Weights of a small GPT-style language model, trained from scratch on English Wikipedia: biases.
MLP neurons of a small language model. Each row is named by its layer, matrix (down: output weights) and neuron, and shows model dimensions 32-159. Each number is 500 + 25 x the weight over its row's rms, rounded and kept within 0 to 999. Numbers have three digits each.
After each neuron's rows, "fires before" lists the tokens most often just after its 100 highest values on Wikipedia text that the model never trained on.

L17.down907:443463498458497513477520474523513492499507523528506510501495520486483513491473508534513529502494536451476481462521508479540490504456496524513458514525531465517448493506475469510530461496490486456554552474552476485489484495509501528501521539512529514497512479507517504475526508522529504501524473512457529520519467501487493470518463508488494505473467531451517501455530490432495476510480
fires before: "s", "age", "ies", "ry"

L17.down342:497460530506494513523523539542524520520500546495511493554474493500514533507484515523456512493474475514500457522498538450488494484527522500483507485488491532475488515490455477510504496532484532484509504450476440476503481534529527487505455476477528533512466480483451548480500518486500528498491514497488471527490503454487504479515479473505469489486517471501510485461493483514468533435471
fires before: "s", "n", "k", ".", "p", "er"

L4.down99:478501520536494517544531490479506426500548501481461488499478481525491485477471431494504497430497461502487522530465464489475510505507461505514496459557522513518479502523521496525497478514518481457512517509509460489492497544485535510479523463471488518458471488512466504509475487474503495540519489534528481505513509485508490474509507512474514503492530537523547504502503464512481500506559
fires before: ".", ",", " and"

L17.down246:518520501517512487482521495498468546473532499511508497480498482469526488535495507510515490491501487524491562497513507547488492468533466522506512507498510433503509492517428497517480504514463493467480477525470559459518471496488521495447459537487494507505448492509523522472520530492489508526518533461508480455571479439508469493522541515523496492554525510475524505502527506457484513520480
fires before: "s"

L16.down96:534490518538505465485522510476472490471488547492516509505511506526503510457526517541531480508501455470467504476516501516517500502490507486476495521509444469452477461479484491516486554475488495492486518534487479485508451479491493519490518529502545487467521508522502517435442477530505544502499491491524506484525465524527515519497491528523504535515539490474510482527496568526520507492507
fires before: " 0", " 1", " ", " 2", " 3", " −"

L2.down290:512537530509503520488500482530514476538511475504519491493476450500478487479478508534480515535465535516498481496499450550496499544503519518465492483521470494532534555530501474523530515491505460454490481505529473495496488485506512494476500503530481466489507487479481485491504484532535503520505543490481504501475506502508515504511496479519472502525475503514550480498523516502473462484485
fires before: " |", ",", "–", ".", "\n"

L9.down612:501473492484517492458578498519496477507448499504468485515532491539497528494483554491487516481519507469509517526506505496452487481515491478541481515524474535514443420482534501492521497489482478487502498501493498506488504467509460514533567523528500498488522507525511451491515457474506479511485440491549499485531498464544474504463532485520508530473492482499525528503479538498484506529529
fires before: ",", ".", "\n", " |", " and", " in"

L10.down175:555495503505502511503492484554466542500510517498503494517496471509531493520495461506508502530495504498479441509474500477525501462507443519503547521485459499458502539498483489510510526515501530516496486511512512482487479512523540512498456478489451500522520498523488511520467484470484538505541452483490521506461493494497497492493554499492478495496513476470494524516462484471515459513482
fires before: "|", " |", "|---|---|", " C", "and", "ct"

L9.down819:499457492477500476497508503515487542485524489520518507518492489475545469544501509477506483476506489521518498493497496505511448468530511484528489528461496501528510526562482469488510500522540506505501507485488519522515520486497498491504510556511526479467453515494459477507554524523523460510515474529532472501454490514490523483483448480519522501494472477496503475514519529501509493552550
fires before: " |", " as", " also", "\n"

L16.down102:484542507479510495492481499473480513461459495521488511514494496488477506509484508493515521496551550533500522511493561489532508482474546525512518498525492479461502486506463489503508527492524488490471542484481470532496466518504471518497497471487519490480473526478507548538483488434514498546523510540492496494487472536485492487525474514521504484515456511494503470476493515505521465537538
fires before: "ed", "s", "ing", "or", "."

L2.down788:501452482485503526501496505524519518492497510474499476500536504504524478520497458478504491464528467506475459456515481500454492482478491476510512488481473494490507466520482464490485487517489509499458511481538498494481520522452487449476497527523498466489485522519522497487521464507493504499460469522513491501497490495523498507514494450537521493517512540520523473513518510476492510503489
fires before: "\n", "iv", "a", "---|---|---|---|", "er"

L16.down291:508467482520489534492494524491541505507493541501483466510494501518498470516471491489525522501513462500477507510532462557497501486519481507508520477456499526464521504485558530501526507486490505483516519503475440461560515440544462521472495495528536534493478518516499485495505485496520531500506479479558476502462560527506508490537466480474497487482518489501474510546517508488536501433496
fires before: "s", "d", "ate", "ed"

L17.down565:495502499526506499479450509499475499499472498533507519468520519500512495465507491585490474537498488473529510503507482458529461515462500515551464510520522517504522497526488456498502461491524518507507488462510497563516485489501478494443517474492550470532483535467488501501473509491502487496476535462474505497526501491524459552473431481486484475522501477492525474543485485488492563481486
fires before: "s", "ed", " by", "t", "red"

L17.down850:494492469488459471485517476547497531508492525526452487498520537505517497500464517509519502523530491463516519519533501494495447503488505484500493503452497502505529513510485480513516524525491529431488495502476524510529546515479480490488508488519536496456495495424500510487503484520531518508505492528544497526539535476538501517528480501513501471454476525525481545479471459509518526522488
fires before: " was", " is", " also", "s"

L11.down5:507539501526477528485535495484467442486511486458475490510443501524488473509516522510502511511555534496485479490525553490493482524522510487499504509519467492513518497492525517494491513503554456505537479519520510490490487466525469514546534533490511464509482506503496505524475502528516486497540457512508538491508497488546516510500522433493451491491515482493472464481461544531504497442480
fires before: " |", "al", "n"

L2.down1015:497510463511523464461480533481501537519500520490489506542480497506499516498506518504526526537513489532513545475531511508477513489515490516483527480525518455529519490522539487527564518505488507506493492502495477477501478450520489473501471500527508522510527502488482528462458517522477479504450500510475480475512505503516473512535473483536485511539457549504492474473507449476498455504538
fires before: "ed", "er", " City", "t"

L4.down370:477479521475500495550549507484535454494531484493524459499494489498483516455478466511482472464523520537514531545453465503520521479505499494518556523484491519485472525491531508529510511528481499494519494505507483555477507492524534494528458537477556481462531498506516518485539469529501482520513490479480491517473529537524499497510480498536503511485494503513531481514496485493491460507521
fires before: "s", "\n"

L4.down982:478488477516487542494537498466513516489526493551485515520512494519489547520498573513536515540515511489522509522506488495497509473538486484502504526458490492460523445508485526514488502517444480524523499494471487464511492521500492471527530473502496407513521514506509497542543479527487462475515453477518473509460518476512514493474496478530474491466493484460510502518537496485490503482449
fires before: " |", ".", ";", " (", "en"

L4.down477:507517496489482489454497524515516541557532490499481456489506474511516483485492478462429460507467576486499510516531502512484458504511475536459499483541494514457484510461544507533467467497479540551500494508500532514507512466494461511486468494509523495489523502482492482471498491492493477537490522495507489503506514513496512520423512502495506534532490514495527505465497503477491536504503
fires before: ")", "″", "ft", " ", " place", "–"

L8.down18:491473554489497505489507474502490444511455536520529509499522475502526479501550537487530541485496488455482485486529517503442529531482487511506487449532508522481489524476521468437469494497511474487531490455520509457504519507507528479503517486493475495522540487484428479514495530502507521478473443533506531519510505469493510504500511471545499520525507454535510515520479496486510469506529
fires before: ",", ".", "ic", " and", "s"

L17.down993:533515471497538497471485544476518501461470530527489488515478531538493512536499526528506524481472458456483484502495525492514512512502507461503495496532472504522529500511485505465477551533491519465494501498512514486498498470463499487492504529486467484469469466505509505484498507478492515494516504488483504518484435493504499476523483506517481491509513517497500428486493499446465521480522
fires before: "ed", "ing", "e", " 31", "s"

L8.down1009:501462486465524518508448506524501524490501512526499512525503448517509476514530507477479531504521487437541494496487506535457477494516497499455510535480497483513466533504492508490519524510463497530550506525489484505481488517502516461481486524500472489489478531481501478456524480492514491480498473507492516529508520525446495494494471520498524529571499459503499485500521503531512527505504
fires before: "\n", "===", "The", "In", "=="

L2.down420:517544476528525472486528513508490489484526485525484491466479480485498495498490509506488498493503497476497495490499542500526474507471507468501492549491517506521507570490457530527494496523490488515525454566521476485510551520520511497490494455490510527501486490529469503548456516498539491502507500474483466466441476512526526446521480492489529463466496466471493483486545505503475425502488
fires before: " |"

L16.down947:526496501471517490505492461467478513503536521525516510464513440518504499510528477570506517491504523489506465502442476517466535488500531505504459479467500509512510479520497508489479520517513563548490515506520442507513459512539428480487489473526535517510513522521505514472496483528486493520455503511483454530476536547466486491475489520504486486502462511558506435525512509501460543466514
fires before: "ed", "s", "red", "age"

L16.down544:485503503512540458478474488541492510523492443519475467475498470501489522539431485471477503521483465463504502503506496467507529489522455480495547497462498460529507479486461460515452516531453516468474520496493544528514541528504507479515520497512501540559480502478504504492494518516517472469494536514515518486518541516473455515488517500505479510450468514512550500457512512488511505495461
fires before: " |", ".", ",", " and"

L11.down180:496507485456473481501493509471500556485514472474527490489522514486504480490446499466508538526472464483520529463479526502497505498511508516517506495524523496459533527463510528481494472509482507505538516481479490527513554504495516457513436509509518490512500448504482527527511479487548490512486500482456467512532414472487486486478480470499515492518511539480507513492532448501490486487446
fires before: "s", "/", "t", "er"

L4.down915:517483502533505461498503518495527508515498534507512497479512476478474526519503475473531473467502459450502526492481507494526469503508440481497471485581549501508509476523498432517512529456465500521525486451461510470530518528511494515513488470539469502479506497518503544495512489469508512523481471525490516496502476499506495548539511479513486459468465486495491484505498515494496500539536
fires before: " |", ",", ";", ".", " to", ")"

L4.down451:511505526536541487503467461486541469488517520521505478497545458500490478523490519524481519492454475513459458459491477478490485486516466513532465517546522452498463555520507537469502530471504455483492498511495547502468506534500525483493535444515499520492483528472489486481473482546488518480476483513533494492473462495507505466466540495513496483484527560516517496457519512492470512507544
fires before: ",", ".", " and", " to"

L2.down70:458477541503481511488476457481478530493520549494484516456552482474523536503508493524485464511478524491500491460491480499497474484477468503518513495528459513510478461456467500456516516492468471467483505485499482483500495546474495459491502509498467515461478518501518525504462443491490480503503479476525504506525507501547487518520527537485539497496487524482503499523558503475501495482490
fires before: ".", ",", ":", " to", "–", " and"

L17.down944:511473546510523498507512473477546485482453506449436517485500480514507501530438486490495510510504463486484533510515450507481527519496468510470517490518522462492549507502540507454494508474486503467477508499536508486505502480464509480523530524513508525541452472506501508544489471537456499528504505468539482498542476491481478545519519478476528520510499527499503528481471486525496482532537
fires before: ",", " to", ".", " |", " in", " and"

L11.down139:483446549521498470490477516472481491507492475448509513492513523507500457509483507473499497491532516481505518517496505497478503489501468480512471488498497530501477492487520485460490512522479487501503537513491497481505462500522525499492528447490503568466517523496481471467534505532490475516480457494493459522505466493468525486500523503520508488480585462466517523507496486499507523478472
fires before: " |", ";", "\n"

L2.down400:519533492492465501512515526515472496484498488511529511546479524478463488494490473522526520490467461500525503521448494465500540526484490504531497497473548520493497483495507455504517537504531458519522491466503512494519488546530501505492483524480514444494464521485511503501481543473518491502508488541540517507543494474488492464480472454499532456526494515517495501505494494495468452500532
fires before: "\n"

L16.down836:477514482469538433470492523523462498473495526485526523545475476519497483471524486535482476521486463517489502506467503539517512521500488490502488511454509532502469516503491514498507488497452500450492488478506522568473476480471544487476499527532476498464511475486503474494557517482507481510530507543511512501549549517503498505485496512494476468516484504505489515526515513439469472514501
fires before: "s", "d", "ed", "or", "ing"

L17.down538:547498505454548494536454485476519512496469527483515484500522452509500516474463477521459497470515542505509505503473485468485505542487522509507455546491511512456483489481476480529473548511500555507507510488525492481483514492492495534495468491562501541507494558471505507502491510486498549521479537489522422523530475494484484500530498507453498477503473454484475495489455522474496484490521
fires before: "s", "ed", "19"

L2.down423:525440503500498464508463540457503501479475505518503540479518499487511496487534560483499457504501482515515466517470454513501438468514527513516480505486458492480499508517527452498506505514448517562475564489558469484491480524530518503469461547502514498533468518481501490517502511521489483562522486534514489466459540466535500465506516515494488454530523507533488474459524479492509504533514
fires before: "|", "-", "\n"

L2.down762:504511479451523494527520489481502525498544511477481519510514512502544511492516486501464510521531499480508441468510497498514527479480466507487477513512493487523492521489464488510523540495513441497472538512504457464486451474477473473551496478484505493473492482444506508502539494514500512560501487483499491500467530545508512498480502471469512483491494529544490480505531468488538468486480
fires before: " |", " ", " of", ".", "e", "and"

L16.down84:531496472467489470514522459524514497485516481475501486491492530512529518512518511467532458427477501445527478513486466520497522464487486533486520495523541504529509498507491494460490505472472498486498460502517503501484510537517508509505539514520484489493506517526492523474539485520496432476477467530571488513513460490495480519488530534483510487503529514482437515502530489449515495527534
fires before: ",", ".", " (", " |", " at"

L17.down292:509516503528504471514505517537515503516505470496522471502570501503506535471524486494519504475455476519512522527490487529515457524489468478498524551481520513455516488501465474527489488481480500469496513491527497521542507509484488503456513499509485526491515484490496494516521499493513510485500538540489529473477525491482468464501521552467519542490477479511513451502502515505510492483479
fires before: " |"

L4.down474:487485479452466496507495482476479507526503503493488509492510512505510524488541503483495532502513507479501484471489487504456479511537528525459469486482459505516535458502503507471505496501505506518544473481489482547452475493526489538482520451484537525489506534524515536470472481518496503539505445505536525515453473453525517498514519497477440538501490480511520533513517471538528493547536
fires before: "\n", "-", "|"

L17.down384:487484480489535538453524488496474474489519519454457529506491522494517524527464499493489486506439459466515514488508508465490498496509480525519499496502488483487489496510483466489494456466491499507527573478478518516485495519467453503484525526548459557472492513456509522501529488475495508500477505505473467508526500508524460490542520506527511517462451528532541565506507498495482515512503
fires before: " was", " is", "s"

L8.down364:483496544485498519506544523453506524501486492467497523507460490470509529474495490538450553485516529494483502508502514503500484523487488468531491495480494516514516486470505508497508511481478478499503517457489510513503512526485488531513509482507487476454480532497533493467471439508462548532505460508509485467497502487494493510552506526543508516493457486504513504533536503471546514500490
fires before: " in", " the", "ed", " by", " on", " a"

L9.down9:499479470513518499497506496477501476505527542521531498499520529555495519507474516488469513535520486469557521469479490493483462482541518482490477480528522477540464529469445525471495514534527498535500510500554492493488492492500494523492503513525508561487497517524526530477495507501493491508466491500455497478494497519515494540485515511455482498518492415521552494519494542486554506501484
fires before: "\n", "|", " "

L2.down100:526496498491438495501506517531518564491518479488483512465494480516487495497544504493489490524527497497462543494517464474521552492502500482465531488532491526543498485519481451502479518485504469497511478559489474489500490486514493492485482497509522503461488498502485495525485493520501497513492495520518501486472519450520538461503483472517482488511497446526445487504509485494478507512511
fires before: " |", "s", "."

L17.down396:531478496512482498494478509484520495493510508508499528476504498518468458476470493491458534487524501487471480499528482474480518467506513495501498520493474486497505494498508524465470538513506483511504482543490485500509458507512532497502531543521528493480485563513487550497487497498520489520516466506548467509499509446443482513530507492472477502496535488523505482569523539514505497500519
fires before: " ", " 1", " 5", " 11", " 2"

L8.down940:509453487548483515509536507468489509491507530479521465532550500511496488512504480480492521486567467493538481464493498479502488475522470517541502512498504491516484521479491520487525512514546466534493490510527507464491516483513487497495510495501472520495506512506530495516493497528526479529506460484510502520485505533489535546429464455535513503487526468445497496500452510492514486502534
fires before: " |", "\n", "%"

L16.down252:472504539459522508510469490490480489509509488488470502490513499491476496486515494487499475494530526499515536486470510463524491478490503518540484514537462535514526509496495495444481510498515513525483504533496494471498478553507505527458500491527506508532508503509467493510485516465520491518518501515506512500472491550507514447487534489531505481508474520500518462449494471450503491479538
fires before: " |", ",", ":", ".", "–20", "–"

L16.down15:465553515489519511498481482475503500492488502517522456484534493531520473530491498523520487512460417465519501496514486516481496494483531489489507490524507521495522485461501492480499519467511526478512486506502495524535458461477487497489500511501503485497511518480482458461567504499461525505508484495509505525495495474471485495540529496479499550540535495467502496476437512527457493514534
fires before: "|", "|---|---|"

L10.down542:524483484534539465506504482525491479492500496526458483496499478531463523523496506526502540520539484454515515511511519515486484488480500478492495516517480506467499501492510513520486488530517512499508469527535470506460491470500494525528504503502501489564475522499503491479525453507498475503479506504503483497556492475530451502460533498523513504506455493506491469490501499509562471522486
fires before: "\n", " long"

L4.down871:544508530501517489493579443512531493506502488484503486471515487546484456463510486514521532539541515523502525455498465492487499497502418530502516514500528473482512549494533514504497510497496536515492562506532525480499509560482493496502537479542488546490488470528479462481492491525507513460456470520497480540490508513506492506497482494530528481494526467493500497478511473474506516519491
fires before: ",", "."

L4.down563:530506482509472486526529497498478522503489497499481494518512509491508496477495500503492507473488497500513469467515490525443530503491510496508488481528522494485493487486476474503501489497509517509444490518472524534475489547523461504494514521487466485507467480531516464469486512471516468470453470489512525493508535498547529492484484492544465490506487497514497507549477509488525496558512
fires before: " |", ";", "."

L4.down193:516507473495501457503497494574461506523543472515507536473484531464518441465483519542494480519487473471469535477473527489522497492501535522509477507483538476519514524517503512504490526508529491496527491515512535509487497530473498449480506468543482488519546491524517508475510478530524491518464523502512480470464507485512456499466545486516524464476505468515497494506488521507459459542541
fires before: ".", ",", "in", ")"

L11.down682:492479494471527489534497496496476499467497540470490435496523513506514529469527514519457498492491484532474506487496476517483477499546497488457528497552470531499501542487543490513487536486476528487518486533483472478505499486504481501504484522527513473466584566518485538511458512485517502533542511526484486453509561514472469491507502541496466494471546468480528491509472524498535473507487
fires before: "s", "ed", "al", "age", "\n", "r"

L17.down88:507532502462525480513553500451522485549488543499483506470484516499491499530503479497520494522500517476506526524501511423507524531497466494445501529470518516507494504536498499470520500495472469496479488491516499466509485484499482508511464518525514514525498504482451505522490489519461509522522511462507509515525537518522509459485464488567446515476527496504477529509489559473482476506514
fires before: "d", "r", "ment", "p", " "

L8.down684:496473511518521473489486496525538540457486502494494512500509506489504474525459500482499490496507520510476476534506514471475511506500560508524458488494520533477487540527502487531485508473541536493461505503509473500489498478497494505462523522466479508446518516512482459497466521513537515479524489508499444477510510488502520495508477521512540468520522508527479525528490531527521501524511
fires before: " |", "s", "o", "al", "°"

L17.down84:520502486447508494484501474493512452496521491480479521432556479491512514477537484474499501474504536462493513499462531539501508495471489474526478514507449508500511508480484487449487475507499567515496483485500491523507489462522524510478466494463542517503520456489529490486487527477536533495520490504466443506486479503556457454486481540505515528461503485485540524452519470488460494554534
fires before: ":", "-", "---|---|---|---|", "(", "|"

L10.down807:435480480535486506499496496504456439509515494525495476483504533487494479537516527511513498485465508525472546478505522551465493474547483497512492491492512498511533489488506499515484500530471458502539515447536523526571506482551518509489525521488501522505483432500495513508528501540498497510488497486524509487525497509473494486495495506539501559504505514515477510516516487454484478511498
fires before: "s", "ion", "ers", "al", "is", "ed"

L8.down514:491492494480497519500525514494488524529477560480478521491543524518527522450519520506530492519563479461515452469524476488464495527486482533494510552507502521482498496479526475468535513497508494480463500469483491513498486496484482486455498528523487504516516505527492476527470491504512529550469517473516530484505504466525489507491442482515496476494504525498499524502496487498551511502512
fires before: "\n", " |", " the"

L11.down579:478465476501488461499517502512504509513512508473521471489535529503534508531501550495516460505488490498552505522479490475478556498521506522523485469539478491487463484546479509506510527542478454512525496483515534458478454485467509521502509478511476505498520506504484504531515502522489509513532489497516489513524510506486529465477531505507525537488543500441457522497442497478495487476488
fires before: ".", ")", " |", ";", " (", "′"

L10.down846:550487505522527501497494495541502500504493484482523533463488481502526491497516508471483505508477529509485515521479512455533514529546527491465495501489539519485485484478473516493521503487536479455518525454491473493504500517473524459499477494481503537482502507507507499506511522417568506507479481486519462555539524487481514524521485513486511466465458492495503504511494518487500530472509
fires before: " |", " Go", " C", " App", "co", " L"

L11.down947:491495487565470484473468512525546460524502535514481529504481494474469510482466486497500471491485495506533516466487479510468485479504525477482486466505527507508510483501493532480506471535474536476509511517486467523541526500471500443531522530513460480490452505482520506556518499540488511498471469498500488503481482532470456502526477520540503480512508507570489486487491523546496514497527
fires before: "\n", "ress", "ul"

L11.down942:497448491511510501466515566506490458488526525445494494487550497520511473508520529474500497515518504531522474511503486500427515514517472463492518496525532495472496513473481507488471466499507502497505498499481532489460540468497491478476529519510504456500530516532498502464507478517528489474505521517494519530487519572479452448503473484504500512489469505509503507499559478500526497526466
fires before: "|", " ", "\n"

L4.down773:508479526483531527471476496486551502475501488511489487505512445509514511494524520543509509480523475464544500469513474489503487469507484481484500467494492480494534498509490502495459493540500513516499491464496496489522513510494474502499512528524469504456537506515545507515497491500492499495500527534484485550524509444511448517536495472522481469441515464479451478502517514501511496506483
fires before: " |", ";", "\n"

L2.down106:424508506512509486477516475512524492507460487527501512508485483505461493530485457498526514477510503512480497508493500508501497511543510527476512514509527506508548495503494506494507535524473521526501521517490505512460529556507502523501512487482516449521502500531501501478482500515510506523518452475496466503474522466512506482513573476526467449479465516486439499503519475492480515482496
fires before: "es", "or", "up", "ar", "red", "art"

L2.down768:518500461544514495478488573508508482487472546489526482525517480507493546446497499521504540543542506523501537491465492473506484495535481498529516521529521500519486529535484490489532539497456525508465432458479528491501511487536514458557476477510482476491479469495500479510525494512475476504532497464512485520441461522513489489509495522508543505497495481529445464467467478483523496498447
fires before: "o", "ed", "e", "t", "os", "es"

L2.down600:489489459471499470520509534484450477495462486493508502523529464501503469509494501443484521488544489505491547467485493525479462462502510472463469512541479476500479556487532470529522498536506494534508514460509458441463506496525463533512506502467516530497490551511501520503493501486506447579491509512513496511516477492514523528517540494477482478495499508530444521497513494491505512489476
fires before: "\n", " ", " 0", " 1", " |"

L2.down230:523532469477494492483480496485497507505446525487496486502534485474531514540469505493484494479508489514528509450442448468484535489483496492513499484492485512451493498468495499487539495489492461478549522482479472544460515514513533481513523495489525526496470505519515501481510498485489502508486484508478492519520522499530507457560470463467487450500497509505496492507543558509450533484512
fires before: "\n", "---|---|---|---|", "-"

L2.down736:492475456494484498522503524542523519489405493513508486510508519519562509489509532452456517523486513525503471523476528477496520494507515507474506488556480479470500498499490514456480531516513460503479473502506495471455470495519549514472443529488509469515470529514519548482456485481515489490500481523485519517532510520505480464508517490527470448533498468498486533484521489529507502484501
fires before: "es", "or", "up", "red", "er"

L2.down796:473511484503460513480500496466508480496477504523490479492451481498494526509505574496485521496492475536494495466487464472475508467509491487461507459483441495564468505519489477476528491527448461513466484472491492493480487495450547541505517459504500472482512497416480504480494464504520498512514532464516541504501463469487500490525513492503489504546500481528516548493466500513525506527577
fires before: "\n", " (", "-", " 19"

L16.down451:515496485465433501507473510464506490480491487500500488492490488480488515504473463525496464507479509518518526482505439483509505508502479458488516527488494544470499536518559490539472470505531520552508497501513524466485506549501472497509487524503505497462477485505528507454525508490523516547535441519522515507487497461500490482476442461494543529524473527504434492473474498541473512513476
fires before: ".", " m", "–1", " ", " c", "-"

L4.down494:486477490508501484506497495492509481476528517526524525461499507448431484446462489536482520482516480497547459488505504473483480525460520526496477507501535466479531531469470498507539508522543513500508460502471525527499499506529494506516503529502517509527506524486489543476526481496507454505528473507517506503508438496503492507530510520531484503530476553475551483523494489543471450534511
fires before: ",", ".", "ed", "e", " the"

L2.down924:522573478487514495525458505510531502462514473525439494528490486565498468493456459489481556504526505472471559518504482551468488497487507513484510530500500476494493526477513505576496499497485530521524523501512500495468517473481517499544466497447520511515544509517510515488516519492512488507499504496496488514490446500493519482510499467509509456477541510518498481486562461472525513491507
fires before: "\n", " ", " 0", " 19"

L2.down418:488478464475500506496522531484505478512531469499538525550515508494466457515508471495511494469506477524545566484446491441525535470522526496463490465472523516508495529482475485494524487519471502536491492499479485504524491507517553540508512484464526498505520560487505523474502491534528476509521525497505506455443507491526482535508509497484498508535533531508503482501487514502502448453497
fires before: "\n", "-", "s"

L4.down200:521464529505536448484529480506491504515445530498498525494524467480488533500491550483453531481493483517494425501499504512509491516472512506452501492534513552495503519472471465500547515538489543510495497465523529534528468496503520492521499504510492490541496550502462523484497455516462508492459498496444469522481490488450499526473516511486521490509509521478488540446510518476492515466504
fires before: " ", " by", " in", " a", " to"

L4.down418:520488523492501558518532514444527489519520514524529511535477448533538478490466473479467507471508519453470476517488478507456501485522484498480503507538521496520491509486545513446519533513518496533511537519480470542497501503511506505518533500480500484499479489540477489532489524569505477474507488502507465504493491458490532497515533483515524501526576515520519491529526469464517480501482
fires before: ",", ".", " and", "duc", "is"

L16.down533:509509480492480526461488471475516447481529525461464479509525480545468498470468499464525487523498510477525531544512483490497542456488570517479470548465504521458566528490499522527511494520450489509507493475515467527507529475500520503491477509488470523506506533532528533504491492483522501508548483506491559520526521532530485483540486475497472526497511516500534523466495491492525456481488
fires before: "s", " "

L11.down919:475447490531487514468519511505505520498522477477495529510501489480540488494503486544486578443509541491523526417506476481487503509479488498511514480527485486475520503493455506486507496513514507551494496501506465487519564537529535544569456497464515528479499480513507490487505476495496489492522544473532472484493485535492501510536497485475498520503475526518548501500505483496539523513463
fires before: "ly", "ed", "d", " to", ","

L4.down120:492539525488509532462515548496511527473485504507519525502538476534491492510505491477533544502541485520533496496452508491548463485515485504533519516501519470483489511449522542484531552480484518542482459506483481532495524489500501497510519484486546472491543522543478478532506540486476487457501470491497482516525490544493510485513494509492482523520495491511481473490477478521501516457507
fires before: "s", "or", "ed", " |", "ing"

L9.down190:482488474513467550500583506495507515438492471506466491469513529524480519498503490544501530526490487513511508492513480469506482514517443528531523482499505466534493518496513555490511503468493458485551498535506477531523528498513525506502503523513515488521510555496494504534460519486486502521487463455442450471511537548500516493485472448496512517474524497503481487463426528503482505521524
fires before: " |", "|", "%", " \"", "/"

L17.down836:470510552526529477561568480493513534510461500489465468479512492492501506502477479475499536506516502461499467514524513519457481507551515509492538463524473539507480477488510496503518497493510476510499494509498491496480535496465497528502532476489502451502529455499514462511507481516490492462474490528481474479492503481483518511521544537500474542516558548480505490483512496507495508511490
fires before: " by", " in", " to", " as", " for", " at"

L8.down570:525516482488485506493489491526490456488483461460522536512510479527512446463494493508512502500525511469454476489449520490483481545541459473506525491448494515455516545487502515480487514510497498540531481539523512469498497494540517473501513513517490513521505529528512497461454555496469497502496548499488472500482502491498501504519500474487495498520504524512484517457498532513507537526482
fires before: "|", "-", "|---|---|", " ", "ing"